Weights of a small transformer language model: 7.52M parameters.
MLP neurons of a small language model. Each row is named by its layer, matrix (up: input weights) and neuron, and shows model dimensions 32-159. Each number is 128 + 24 x the weight over its row's rms, rounded and kept within 0 to 255. Numbers have three digits each.
Before each neuron's rows, "fires on" lists the tokens most often at its 100 highest values on Wikipedia text that the model never trained on.

fires on: "2", "or", "l", "le", "re", "ation"
L9.up14:134146133142062159161133130146097106139082158164162140112116098142128150086107102128131102125117092118157102130104148142107129125160151156084109100097166138121121107146105174121160168131146153138176110155134175152119162105127147158101173128137126118133128133113136123157111140134114096131166174143139133168119114104130103119108109141138123159193128155117138116077072105097144141157082

fires on: "t", "i", "n", "s", " tr"
L10.up494:148124111159140096133115120082137138133082102162120136115119119102112143130159130113102137143122143175132113128120095139104135158110081148153130099114173138159150111129096111092141125122141072114109106104176126137136086125120108139152135152148121165127128137109193125144150132109129128143105156176171145113120134100159079111079142144123116089133140121122085112137132152099143120125147

fires on: "el", "et", "ing", "en", "il", "-"
L9.up415:111114159150133137106129083133141155149102112141128138134118165145097120169110121130114121147080111080150118115098139127101142123111130108129078105119132101125118150139170143135121124105110135131156161108157080102131166138146106134169117117135081109092185120130113084107116128119209101107137138137141135105163127135139095120135113144159114165148163151153130105131110145169063109145106

fires on: "ol", "in", "h", "re", "per"
L9.up270:145113139143118148135072149110123159106095119130102128076116111142104143119113074109066150136132130109115155108105140137148128124182105142133119088103143138147139078110091116136141133129133097143160124135152149142117106103153141114114157064177107153097161159108135172109109104130163124121152135120121148103139131114130118123122184132100107113081153094176139142123094157153161186118139

fires on: " S", "j", "w", "l"
L11.up20:153078128140105111145117129090137152095131127089169123147108075139078112113131134125105136160158113142155126113125133113081136111147175158100139140145098119152142115165100131116136146166120106171117147127132113158158108085133135132105117153179123139124128137136139117118104165164150166102165103112121104126096086130101114119097136125132139093078098092137151138156115166111131141128096

fires on: " it", " h", ",", ":", " the"
L4.up61:132123136108178136093073133136131146100140086082096121127126083156145140136136134142126109157135128142110152148135148124136079118079125106176148101133118113137143106150108179146147115095126140124144142133147106178112135135139136103169133099089077112109126137181112133150123130161141118081160112119129195144145145132102115100102080117129159116115111128140160157087153095140118163099142

fires on: " col", " Col", ",", "hen", "ian", "areer"
L4.up341:142155154090144158136116139123182125126095144123126154151138097122123085156116091104144126120162149133103117127108107117161134167118145127133157134113156149095113155099112166106109116141139133091118114069129143139108143130115129145116106147101093152128158130154140107186130111129075161135132124187126163094130133104124119143142127121143114094124142146119115094156123154129163125082148

fires on: " Com", " work", "ed", "rap", " Comm", " film"
L3.up793:159136175103111149123119150141151130142184111134103128129110120096118105156085148119122124166144109125127147100176181192153131081089132159129150095106133141175082122122093121117133104150152163128102119127113160132134082111143125130136140141103097113104099128157115149144131143142133139134142147119128127141148110120141092161094114100158112116167138140159123136117160133096147138112090

fires on: "ill", "ay", "et", "ess", "el", "ad"
L7.up212:115118125107122135100149164134134133107155153133114160144131114097124106149068132126155111171133124131210127158130123122118130112111113105133090119128153137134124113181130158112135072104083127127145172114176102125064150122147152161164119133148163135136111127131094155097102101124160102116136110130141117110129132174132102101126092173126102121118114084117130153089093114159105108117137

fires on: " d", " T", "d", " D", "D"
L10.up910:145102124160112101122136145138128153071138108091150142179123109169167140140147130165116119113108155130167112101093162151120115127118140113145087140173110120148135132143140103116089102127141160114151116156166103116151111140123153113137122136154145102138178100160172107145104150134124131105134113097109140102170119142088078132128159118144110060141154125118134120084136128130132140107169

fires on: ",", " |", " (", " January", " –"
L7.up613:156135137113128103137174105135113214144126126164094102142080143133147151117104113169115094149142132102118130176127160146087138089130167120120131127122130113164144104133125127082118174144119156148119120140154127128150156087154116154119139093127081140127094125139136128100100123132099148156110137137090137130131121120154097143142161113117136149104116087159132084120167115120117122133131

fires on: "ed", "s", "as", "en", "it"
L10.up653:130127115141153161119134086112151149185095104096073127144140110140127150097129125128107129125099134079137128126119142164101126087124144133159127159112167165120139129168131107168110103145127102164094126127131135157120144084111148121134156126134107141125148133153138080101155107132157114143134097172172088135105107113114182103103110127144122173148119125137100123112107131140148153109164

fires on: "t", " D", "h", "ed", "ut", "'"
L11.up494:118174176115108079126140092118123098131147149135120104129177130159100174116105131107132140103120106110108168080144108131116136131156175118144134120112151094153107130166134099097167119145127101156178114133107101147127121142136140126107120113115077151133137104124172097148111115141132112131130139128100125110150080129093111153118129067134138152138135119113120130157150126160146104116121

fires on: "\"", "ies"
L3.up171:085159149102102168139117127139116104077126107158141116126116125122173161133090106120094147131151122146118110146139117103106130108153120131114131114133168147156181141160119138135105120098113103116135129128098154134186117137120070103119069138134121126142103183102103131106130132116096120140116147123105161111075126125147112140155164123121089117137138098124058137189117109148106132137132

fires on: " p", " P", "p", "e"
L9.up70:080096172146120132131115143145121152102151133136102165121152085126116161121117125119117128124155158143119136167135160138151116138139172154119135113143140144110107121116166128135138089110112110153141145118110145134117089131154118163154179145136109168101102111145126125115102137137176123146099135168179143106142109138123091128102102109129162141114092159098112134135110076156104118094174

fires on: "ost", " one", "N", " two", "air"
L7.up138:180143128105115156113120091129154143159127138124122140143080089183107121135093102133101149144149103146097141142107153127116094143134111137150156133136126127122125112158119122124104138148069085126084111094139103136168118096100117104124150147118135127152138113145139092165154169194174125131150112138111129115133135155133116136093095130119178115098124116120125162141190129144140112101101

fires on: " H", " M", " Y", " cl"
L10.up417:133110145129092114085138120058136155121116162098141096081121147140157110112084135123141161091144128077145100091138152135137121134091113102138101119164142132136120091154123181096101137122129113134147107136142121168141089103141135160199147117144134112105152143105088139148119126174111136155159125132107188158139123139102096096090139145081125122102131147131158123118116100164129086132104

fires on: " f", " F", " g", "r"
L9.up332:112085131130146137117120131117146163098137098106117129135127134113149119123114172141109091121142142132116123074127121195125150149092112164155149105174123152162134108120124114155109115150166074146130102155154146162119137097100141149103141081119109157121120125146099127151080142111108141093097158182132096069073125113139126133095162130168122116162161156101143107161107137090146088130098

fires on: "e", "ch", " ", "che"
L9.up639:151124151104138163154089122120171155149080126120114122119133086088140104182107127101141127158144100150117136156170170120157137137127148130112138172111142100104149079132099058143138102128123141105119119119111147168131082120117118117153160091164130152131097075123084109108087116151119130114098123159137116152141119093114125092118155125114122152166130164125137141161105149161121152140128

fires on: "od", "{", "ing", "ific", "ical", "th"
L6.up227:106157123145148122176105151141125134130106163121160144080100085148152075132178125171155093159152144123125153140112121102134122106117141171058132140171128160094139160086114166138102123119102085112171130143108112129101153147128152107159122077125125130111155139129128089090145152135123112153157165090128111103121109118133162123102121129145128122124102158083109115121143138143140138137109

fires on: ".", ",", " or", "–", "19", ":"
L10.up764:136136116160149097154141109139098136074135133101104099150123150167100134120107170116083132143153145086141136068159116160120183173118126106128103108131164132133093133115131123100132143133161127175089133118133123120092116098128127090123122083168140109129110128160167154152137179157129117114126151123095127156158146154114127125189145110127097095095134106094121151141200126124122128137132

fires on: " ", "out", "ur", "st", "ing", " Ar"
L10.up611:114161165102121138143133137157126129121148085138152107131111121159161154161090112082121120111122145138188135119094101108072133117162147118134158101120138094134115119122117125095130107131117114138139175119112105143129083112121146099146109096138133116121108096159107125079122101131148135135144140106157148140137165110104104177115098125140117128162116140137109100151163137157188110197164

fires on: "ow", "v", "iv", "ates", "es", "ut"
L9.up211:107153136158123109123135150142165134107140099121138117138132123107151171157155098106063140123101112124133145141109167138121138099127103082133122100104154157128104154095116134113124113109139130132102138154090131115135158088120118107156135100097137122120141132174180089130133131141131151124109163135086100131117128142119137176164123127116113101140113144153125128142091086144141186133135

fires on: "y", "ith", "at", "ry", "ed", "ri"
L9.up629:150123111137090102090117111139180147123072122127107122156139108151144126115148150147153089106110162108138108096122150111067110145160122134106126142128154153108104142099121154123092109113157099127168139129106148113140143132145123120158158108110126109127143110139105133121169124117113122144169133156113126123129095153125146139134111153099097157128143159193191091146143114159102132087114

fires on: "ish", "it", "h", " –", "19", "ther"
L4.up154:142103123094131118124139134105129159135140105093107125090068156138134086082131120132144094111137124098084106151128130143092132151155148097166144146099142111173116146092128122158093119112119079143129138115142094149163088134111136118122118116141165141151066139153118156139098137135113143156142138141128116147148138150147126146112138136088145117118150137109127122111128134150156151104174

fires on: " time", "R", "es", "ank", "ace", " or"
L9.up530:124125143100161128145139078094105119144113101156115140146138158124128177133153127112132128091147128128121153150121157135140098140123090125118150138110174147147106114115144152169114104109117119095177119153144126093134151128162144125143148094186145104166110124130123146144127145106138149104127142141120097115213112122138126145103094167137106116111096092105121119140154096146104170143110

fires on: " the", " A", " V", " B"
L4.up112:153103144134095098172113151130144136138111127118139131102124091156149168133119124141168107088148109135164106135152166142126135119125140129138152135123102131178146102112133142131135090125118118145133114109138151085079120118104152112137113126155138138105124101137119117109138124117151064207196140117087147095060138169136088140129141109158154106142146145156184179156152123104061131108130

fires on: " c", "m", "r", "b", "ir", " kn"
L11.up501:124122132107092115094140078150127116154177176166136114121156132118119163097093121113102148111108186124142173112130130110119156144146158100104125146116107151120088142158108116155143145129144132146155157193153152159159154150158108136120117149125082134092103124140154117147091145153160137131115132153109158131125110112102149119157069132105134154142067106107144140133137123122151110133090

fires on: "om", " c", "ation", "re", " C"
L3.up342:133141133141089179153131124149090146144130117126138127120144132101137120110151155124119094183150095115158119102131135115108163099118147113137114094123138155145125144114112141146141114106146132095159103092137177160126091140080164154142139096153103119109137126095121101106095124095123108116104140153118127134118169065120104143171124159120099125128103075133126111095130115135150157129092

fires on: " l", "f", " m", "ed", "us", "ir"
L11.up412:150157140090146124137129109123134110139146137072111126108133099174168133113115125078130066158173112128085152174137113126138149142108139165118122125124158142081129091137115134102129141122122104140076155124150169138120130069150124115134115138099136112130156114153142120131151140152115131113128110149126116169134147097125141065132136169147138139155125158101083102074135146173096094128132

fires on: "av", "20", "us", " al", "19"
L3.up253:132099133138169104122074148153137178130162176169118117135137146148092131129151138106110132104144127091134163161128113164094148086106171129135152150140135101119124107110120162151129109077102147139120145120138106126122097126138142140172131123120116113180086161087108141118106169139088121122092099127110079110117116147131117117155133114134116141133083068138129155119145135089119142152132

fires on: ".", ",", " |", "==\n", "N", "19"
L11.up798:126117124106110136116145122145111099163150150145115137121137142157151139078100119130120126129138153096171107105113172138174166150082134118157170095121158090149112101103105148121096098108115106135144135104121129097105083142120121106124172096121115133152079124147124160129088188132115152108142163184114119135128124111102113095085102128138097078096136110095191149178160134126138122154088

fires on: "m", " cl", " Y", " Cl", " y"
L11.up910:121118111161121109144129110097151158151120160134122098124132125137154101141158119124121158120155123161156120139132157124107149094090104149131122124122116132117138095154100155121111130114145129102107148121152153143116126172107158183108104105131104101107170139132147179132112107161133100070168094158119146096149102148149086149097155097091144152093115127115139118146127138180138100130072

fires on: " d", " D", " comp", " r", "d", "qu"
L9.up11:156128143127118115092115105127168139115143140122155081131177135124158116138114112166082141138106119142113135096109123179134173131141089140133124150136132099169163149152182104120104121123078140114121090094136099138119074131090147102067108095152145142153129124150124113126137098066139116167155120133125155115161131150144129134124136103153086100123162092075150147110112117136121133135147

fires on: " p", "i", "a"
L11.up530:136119153114146106101149078154153158105163163123146117137155100080139136108106162185123085136108117128106098084127071135137136097109138122113092096110145120127167141089148135132092126128143146161163151142129089145122103123134130135130111093121115146128122062138096132165137162123097103135138144106143109142116161119071109085123119119134136114137129120143121156123146097139120142107090

fires on: "er", "igh", "est", "erman", "ail"
L6.up774:152126093171123127116104087088142162103145156164143147112145117116150136168138141127144127155112149098148154098139104116110129125105087124149145146074100127129080160122144149132127158132166143133137130090138145128121124124147141158139147155169147111124105152112177121110150143125127134173155124152131064141101117123162100162111117146164141088106142132111101139145134098129099129097121

fires on: " as", "e", "ri", "a", " in"
L10.up573:149119157114093139143171122125139153130113114138111132104146086147166125131095148119109112137132071112123157135157120144109129145114123126125139085098133147087107138152166110129150158129076111094104171184105132145138110108181082101151133134106132137085121085139109146102153164156125150130124153143130156107138124169115158083112078122093096170160109162157133179155137160163104152137124

fires on: " |", " and", "ing", " –", "ton", "F"
L9.up253:080132143102081080105138140115150135119081112124078101159117183130135163131125138139155099121128119150103121119166126120137163085143110126144117131123172107165112112138139112151118146139100125084114180124132161156137174093173092157093124133170139113106091116111104132125114157132107139126105152119093114133114134122125123119152143126142084145143091183163112119132147130086088144136137

fires on: "st", "ever", "ist", "out", "ile", "om"
L7.up825:126139111114152119140102118137108126149115100145135163176105132144141133153147164113121100133116120154112145157155146126099087156141156154123116170126117090143152100139145098118120125120145096127136178154140144157151115148129115171143105128149127121124090125146121120121139075143128145123113115102177144106145166120071091149127103136172133117143103147141111111145127149113117132147081

fires on: "av", ".\n\n", "v", "g", "p"
L7.up266:165108089136083125091120121136154182079104132205122110079112158097118130108109133125082153096128143111088131151120148173150177133132164129144141127158148141138133098144118117098128125141129140182106163135148110150125117154108129121114167133140091124103126129137137116151114100137156135129123120129112135133132120120104171077183128170169121104115115123105096146135127105122106127071139

fires on: "us", "e", "ed", "os", "or", " "
L10.up70:163144133095128125128124178127159137140122119096159094089127103166161114151130084092144126136155126101132080173176120134138149107122157128118126110090164138093142085126081081121175122155169103126145099124146150144102156089212146137115153151092130148123112106105078076123149110122123106106130139124089105130110089151118133128128112128141116145170111136108120167135119124125135108127173

fires on: "v", "d", "iv", "t", "ed"
L9.up745:145126163129147131094123175106106155142148111082137069148093075145107143121168126157099100129106085146127137140095164153134141102137137112162081123110133107121064128155116118133136135098144154129137116148162101122126179122131137131104114130078141108109139150122135123100119091168125131146153117077072126155083141152113133148163144136158161115140143138140081145149121148133106118110140

fires on: "d", "os", "ad", "id", "t", "c"
L9.up816:154160151124133107118127166118126151104140111180141107146126106149141124120098114155090117107108129140169156075130140108100156091139069113126164181143115129128127095127117128120152088118153142099138113135125138105121149112114178117099116136142119134138115094120147139106144114118144155132069129112111134095121124142131149159133111136123182132090150118144104174158111062135102099115116

fires on: "i", "ar", " med", "n"
L10.up772:187110147147103143088138146065095145132133129142123124113107118133145125127174130099114116144165138131105106138143139129114162159093120124172096105142127121127127179059133146126106138147125105111106131115157118111130104092100119132168109140173153147141163141163089136117126131110123112129145147168142130114131120132143084116123166126103167163086134104089117100145141141070154126149147

fires on: "d", "iv", "op", "and", "or", " d"
L11.up326:117136145120153095150117171110121174132113142077154100130150100171088092130179106102087116159113123121145092109107151128145140116109151088188134136126103142154123140177119122154149156111116152133130109096143147119117115109127108146087103097131178105109109116107111130157124165161159155103136101117117101117165140189139120138140110119130132140114187118185159104146153120143116093114159

fires on: " w", " to", "h", "in", " up"
L9.up57:121131153109125095129123149125104150091140160087155154105087090161123161111109155129146095143136156107120138151121124148108107104110102134127157114106178125092097134185097154100169152165143144178114119130150165114105128151126162119143136148167102115119110105084108160114094117147086111128137135140090084114137156123115113153118151118145108135126148082139126133118136129121169136154117

fires on: " de", "o", "er", "e", "ur", "a"
L10.up190:096084162118102156159150133116110133118093090144145162118133121146138124157115143066087139125123125083139180120087137120133161131102166110154107092116115133132138125079163114094133142113093171105110132080102112129102094135156111089148158123150101160087136121092142154130145144116129109130153127136158119122170122144064141141118133140126120125132138192108126128159118111140130113107074

fires on: "\n\n", " =\n\n", ")\n\n", " |\n\n", "areer"
L4.up230:114119135060126103118149118145168163134143154151125140132097139096136117115143124133116092133139159131115088139112118122107097086087120120090092148097145140137101131147096157173155155139054105111152135103090101136151120128083085101178067115149129147123145102146158086133100108120086121150116137134124149210132137163119111113130166142157141097135163130142111117121177146118115133121114

fires on: " ex", "ir", "in", "s", "x", "ond"
L11.up773:130142139124156113128101112140131116173108118178127138100135130171141112065100123103123141124148091136146148082098090117146138078131149133118121155122128139148133151111087101137136145129058100110147095167104170105136095163146161087141119103127142108166111117161106165144105122137129129132154159151141060098099129121128142151101096110126153108140121141136068156135121135122147131125104

fires on: " D", " d", "7", "6", "8"
L10.up937:155110123114152133104065113131129140120112109154155145103147112084154085124154123143140144138123138123146147115144148122141115143106100155108130142109129137175138126101137147167123137107113079085157118139174129142143141180042183107088106083144154103121117133095154141138133175089160152148156101151149147075147142124112137144174121051107091131106164148137120127163121121123111104148134

fires on: "ok", "k", "ed", "ad", "ade"
L7.up322:128120090121126095119121159156115109114119120090098150119154142118088142125125061150079104120092168119192106118108157148117138095137152104087144096129139124137133085147139128137132167131102134131147158087185132168116144129138126093116155129128142162137114114135102133148117117119120130165129131143135120163118114176135109137136126148131118101093124134110098115100135135144158110117161

fires on: "is", ":", "ound", " over"
L11.up329:153148142161155142161119121118109129138177166132129127142098077149118113134076123126144152100135131128141132150122137179107140111121090092138142143122132132086136158183074145127114137105141128109105161165159134092088118100118157115102125163134136123118138114131133122112106135120129078096106134153133139149113118100109095112099129133105100156163146117171142113081135164099154141165141

fires on: " h", "h", " wh", "7", "in", " bu"
L10.up536:163106121101140131147108129124103123095122099131090152114114115112100091124115150112098048111161128141118130176089126168105117139085113142165128125112128132142169127140110113164144184146177130152124117133159152133166127152132144106144120127130102125120113138140138119095105118120086120117133115109160137084160125139110079112118176097195101133107186120115092090149114113123121145113111

fires on: " re", "a", "es", "-", "g", "ar"
L9.up47:124136182105154141092128185135129133147162165104097135104080146167112109128122141097132114111101104158105140143108140153093125112115099137111124098138150140123148129121113111141136128162157136136150154127125139113116106103116182122130164122108097158074163096126144159161140116169187157114125129112068144087095115079140141112102151072115074115126173140106083145161125101114150109128131

fires on: "ro", "le", "op", "st", "l", "our"
L6.up576:080140138155140092090132123113150095156138136108134130120134106164156107121102125134098122140149104170125102121131093146192119142115098121139160148099160160142090123139109179155153159122115134143137170146101121149133125148162104139080122161107095146114121095147143105107115118180168117135171132163082102094147121153115104134101136131128098105147078111109118146127078116147174138110124

fires on: " p", " h", " s"
L10.up613:133126125111138112144133115136167156156170156123178087153174144101120181101132177136102061090124088158153115081127100114152148125129153164106137118120132121135120133079125108111119117092084137158096133129118150128141091145102100125108101112132117141149144148119138121140173118123137179148099102138168134134123127106144136107107075102134107100138180131083145096101123070138089172150156

fires on: "u", "ec", "r", "it", "c", "h"
L11.up126:138118109115131123143126150129158144134145114102172112123119169164130125164153164091099087098142119136119127109151169102111133155126097125118164141124150108150113163083112128091042190126158107130113161135154110142174104151129124167117096105147144174117116124115152137115163085120169145149104143145119125153095127132160113146129143129122119129091107108059104117157147155113138137114138

fires on: " le", " Le", "ne"
L3.up103:123127150107084130126117157125125118120142149202138093141109140092092169110123099125120094096131131109155133120111156112111168154165127131133073185102126165106164163153180130103103139094109076137149158100126131094161147147131116154155154094099126138150133140129110119111103117135089132117148132137107134103115130137148085104155133111130115125167089130076111128120126103103151143094121

fires on: "ok", " serv", "ed", " part", "pen", " found"
L6.up955:177096125119135107141100101110094147134102097121145128133114158166117149166146049094106116124158145094211132128140127134107124141111129148127107118121108138144187076127120118150143148112124152115138144104132120156155155124156165119117124130121148153133117096136120147163109080101105105179172114116102121129149142183093106126132145103076103143135120126105127113109145115159100098103153

fires on: "ade", "amily", "″", "ies", "ave", "\""
L3.up362:161140183111142136126131111144152082092144132182146155138120110114145107130133127125104127095107068152087146165116074153182091119120163144106143103184175136125169086147096112155143133134091097091133165131096161149112084134125135128133123117136117161117153122125123105108139105116117109104159120093135115101127124083129137125151144146172100089100167140113100161154122106139108128093093

fires on: "==", "t", "S", " att", "s"
L7.up875:152100135147131129120135153142102135130145135090118129142108144055114116096127136125098109076092102152135167091094149120105183110135136111152120092072125138160096123079085131142135146116104118200176164103092145129132085057110133151121165107150129136136108136106122089126138120147153122131107162141163122113151119085128145134115099108116140139162108158142137138117130127071137096129137

fires on: " is", " are", " a", " h", " can"
L4.up920:133161147111107129148103113116135121094126184112108121078097116131151121098141096128106103130113168102158150114137128138158122088124120072146154091134164123124158165120125105136144132110095171126122142168123125145170123118145124117149117093121089166203134108114149108126125114121118164143136126113048115155170131124126117136116107086130133112154111120095107161117149147133126073154100

fires on: "-", " \"", " un", "f", "ed"
L10.up674:096137185133216117115077127129138147066138109120099111124140111099124132142109151097117091140147116096138148136107123113150169160130138146133101149111160129078165133158083075107140128123122115104146150141173151151091145139121142163129168094138127106113150129138132152130166135107102145138109127153115071121126143141161142130097109128145111114071162112157128160130126148165125108135132

fires on: " by", " is", " s", " can", " with", " a"
L3.up817:131150142093123140142112139118146117158099112092153103117130128087122146085160098161135145165121135081149116130144117099113127111123136096166102098155100107116122161136124127161124169175081162120128161130103152158147103087129103121097100136115158152149139051098118149145125126133154137123117118129132138116142091115125141174108130121119131115116135125082102111108099156136117130131084

fires on: "s", " Col", "ol", " col", "n", " n"
L11.up38:115125150099113151111115119109151123148137170167141117093095127128137089144152101095123131139149149100127141138091189117105154154102184146112137116123153107144127138065101094087151135086185109167131119151117153179102142128142110153119110121119103079136137142155106086149149121095097147124128148189097136130103145105155149135093086113109102125137127123118113134123122103149129134108126

fires on: " to", " de", " p", " can", "e", ":"
L11.up778:122128144087178127131118152149116130147141152124110149134080114120133150119072117117063112141132151139112109134120132111095108142116121146121153138113178141138102145134160103150163137107105091140129151146153113106131117143110127149149178160162133125108096137122119129091096138121155108118095126140158103101121100197078151100130114099134147118170180124137093096147114092134129117129162

fires on: "y", "m", " he", "iss", "r", "uss"
L11.up121:116149147103140077096129120146158134112111158145148119134134093143122108116091097088142129145151151141130152166143096134073127136153149120137140198130128117118113131181137111137131127110145124146150153155100141143144147129131146149112096113129131107142117094138082104160108108150128141096153116140139116180118132162089100120115130092121131169153110072125155112142146131124152141085123

fires on: "ation", "ace", "es", "ase"
L4.up40:148101190108133148137099110147158111129114116104117106146117085174145100113140085124156082145098157121124121126129133130127082113134145118131126138145141182114135137109139122150196115083112152127097125140142116141120118157155165143128174129114155102152082167143130118135107116076112141139146120083087155130167128127124103142140137101096122131128134103129142138095172155141136146154130

fires on: " ex", "ely", "s", " over", ")", "om"
L9.up201:140158142122119172126138098171111126153129139129126158100126130137165095134117148144106105161143077100108155122167146142121129123164116130172131163167112095067127129131109157138148151133080136112119119138092172115139113122135143178094094090123166138121160141155116142144118122127154138157164114141112089125123174153100117180104167087121113122089093124120089129134133155090145118111134

fires on: "l", "on", "our", "or", "che", "le"
L6.up28:119107137124112146156140127140127140140143129133128120114138143150096122129077137112105143163146078144140149098122083142116056134143104140129131102115164124140098146163153130124107127098158159152146146128132080136120141071151124184096126146164138176104085092154130133097132160162180100117129115103143114097122122134083119166113158116137130103098125127124117149126069132161119114094093

fires on: " its", " it", "vel", "our", "ad", "ong"
L7.up543:132088146138140150068095150098174122136100087149091136161101086144166127154126119142114128133145108134121092125090136173143146139104063122126163108111132141114118120144113133125128118155170108140142130127140126153118126083083130092128136162156158132078154101133124146139131151164118085124090111129101115111140143142126175127126121106141153121102141164141104189140147099129163085174172

fires on: " |\n\n", "\n\n", " University", ")\n\n"
L3.up461:141122167147097153167119110155104137153095098155105170122116146132068104122124108124128105137133170090139116135155148116173122159122106107153123165127127124073118169141082126129175090152135106125100098127131127154096124127106171139136087080146143162151175128129105094109119133116114121117137127100133136113159107158140097205124160132113115108095145125174110130119160156140157073109118

fires on: " ", "20", "7", "19", "8", "e"
L10.up163:096122116163147088156131131147122152088096121174121137063190103138109103168156144113110121119127113118111130155144138098093154166132125127106191113156147105102129125134095116097132128076109134120133140092121136111136103153110159127112155110134076128183110162148125103141094100106111115154118139122114090115111117140107100111169125165120112139162117140141162148155165135125135131131089

fires on: "w", "ed", "pp", "j", "em", "ag"
L6.up462:122090125153131127114114152073110133126135129100102101157085121130089150109100138103099121134170153132209112158107157144092112142101127146129150159148141093124120116114120170165113137148125139149107196136110146113167118134136119106097109154211162136114137083121090103102122129115123139116153129155129157142150126118140112125064171154148141131100136087152113119107153141077122087119107

fires on: "in", " att", "ne", "at", "ie", "son"
L7.up642:113093109155062144154145132120109124120114110147115122103103130122130135070130131129126102116147162100151159081119112106148143133114134132082130130139129142093178155124146100126112144122093110132171157112096119148166120113107124141120130087133130135168150158166139121119128110101122090160198077104155136092119141121154106155114124113109110106171092109144138120103122108129126120169152

fires on: " again", " over", "\n", " rem"
L3.up257:094149147113100130113093147175119148182142144152164105126133098144131078114115153091079150092125127119093159089114120134122122106104126144125133129089163103168149113158125115110110127111147097193147138084065140136128155140127124129158077154132136129131098144088107170147108132118143170147124125168163121116140150124093124135092127119156158118146105145138125107176097133112132138131111

fires on: "ri", "er", "at", "ur", " Le", "ent"
L10.up431:112065136134104120137151113133147108075131113133140132185150119103091131116092104137119155068121141116166152100104134125134123137124141097112094119137140159106133155126152064139160176140127130135146106120134172102141144111149137122118160113104111142091148135101105116112128134154078107098139173125140122136090115119147116132116132166149123142159097123074125086116097083139108159154105

fires on: "\n\n", " e", " |\n\n", ")\n\n"
L3.up876:133138138098129123166138121123133086171121137148133177134119139173130092136070122147141127114140133122208100140155146117100103141128146139145127138104152135120096152174129129131116136121085083114147097150159116158140166115113145143156110154091182141128178098148143078116094120129117131143155103132109139121123119154113145138101108136133154070089173133145095116136146196139127105122111

fires on: "ed", " S", ".", "f", "ent", "==\n"
L10.up874:153157170166137133110107141120111111086182128125131102100132106114154096087109158127078127128144142120108139103117103123120155162130164139093159133128167134106142114140080060128135160115145075140130139138128152089083135126125107141145134070107164116132161114117125100121140125189110148137129111120129083134106160103103120125084129115120112112112096134158091118151167126075112129139133

fires on: "ing", " out", " him", "it", " with", "s"
L9.up642:119154152098143136099129094099151142162110092109121080089121134149121129064196127110102114141131125094133122141145151139128127132140131106103119102094140155111104137143166094126118139113123157135147113134170103135159106148090159133146114150095122155141108133148127140091155101147136098100120119169120129120152124106110121153152114076175103129110118172121117113108150148151148148150184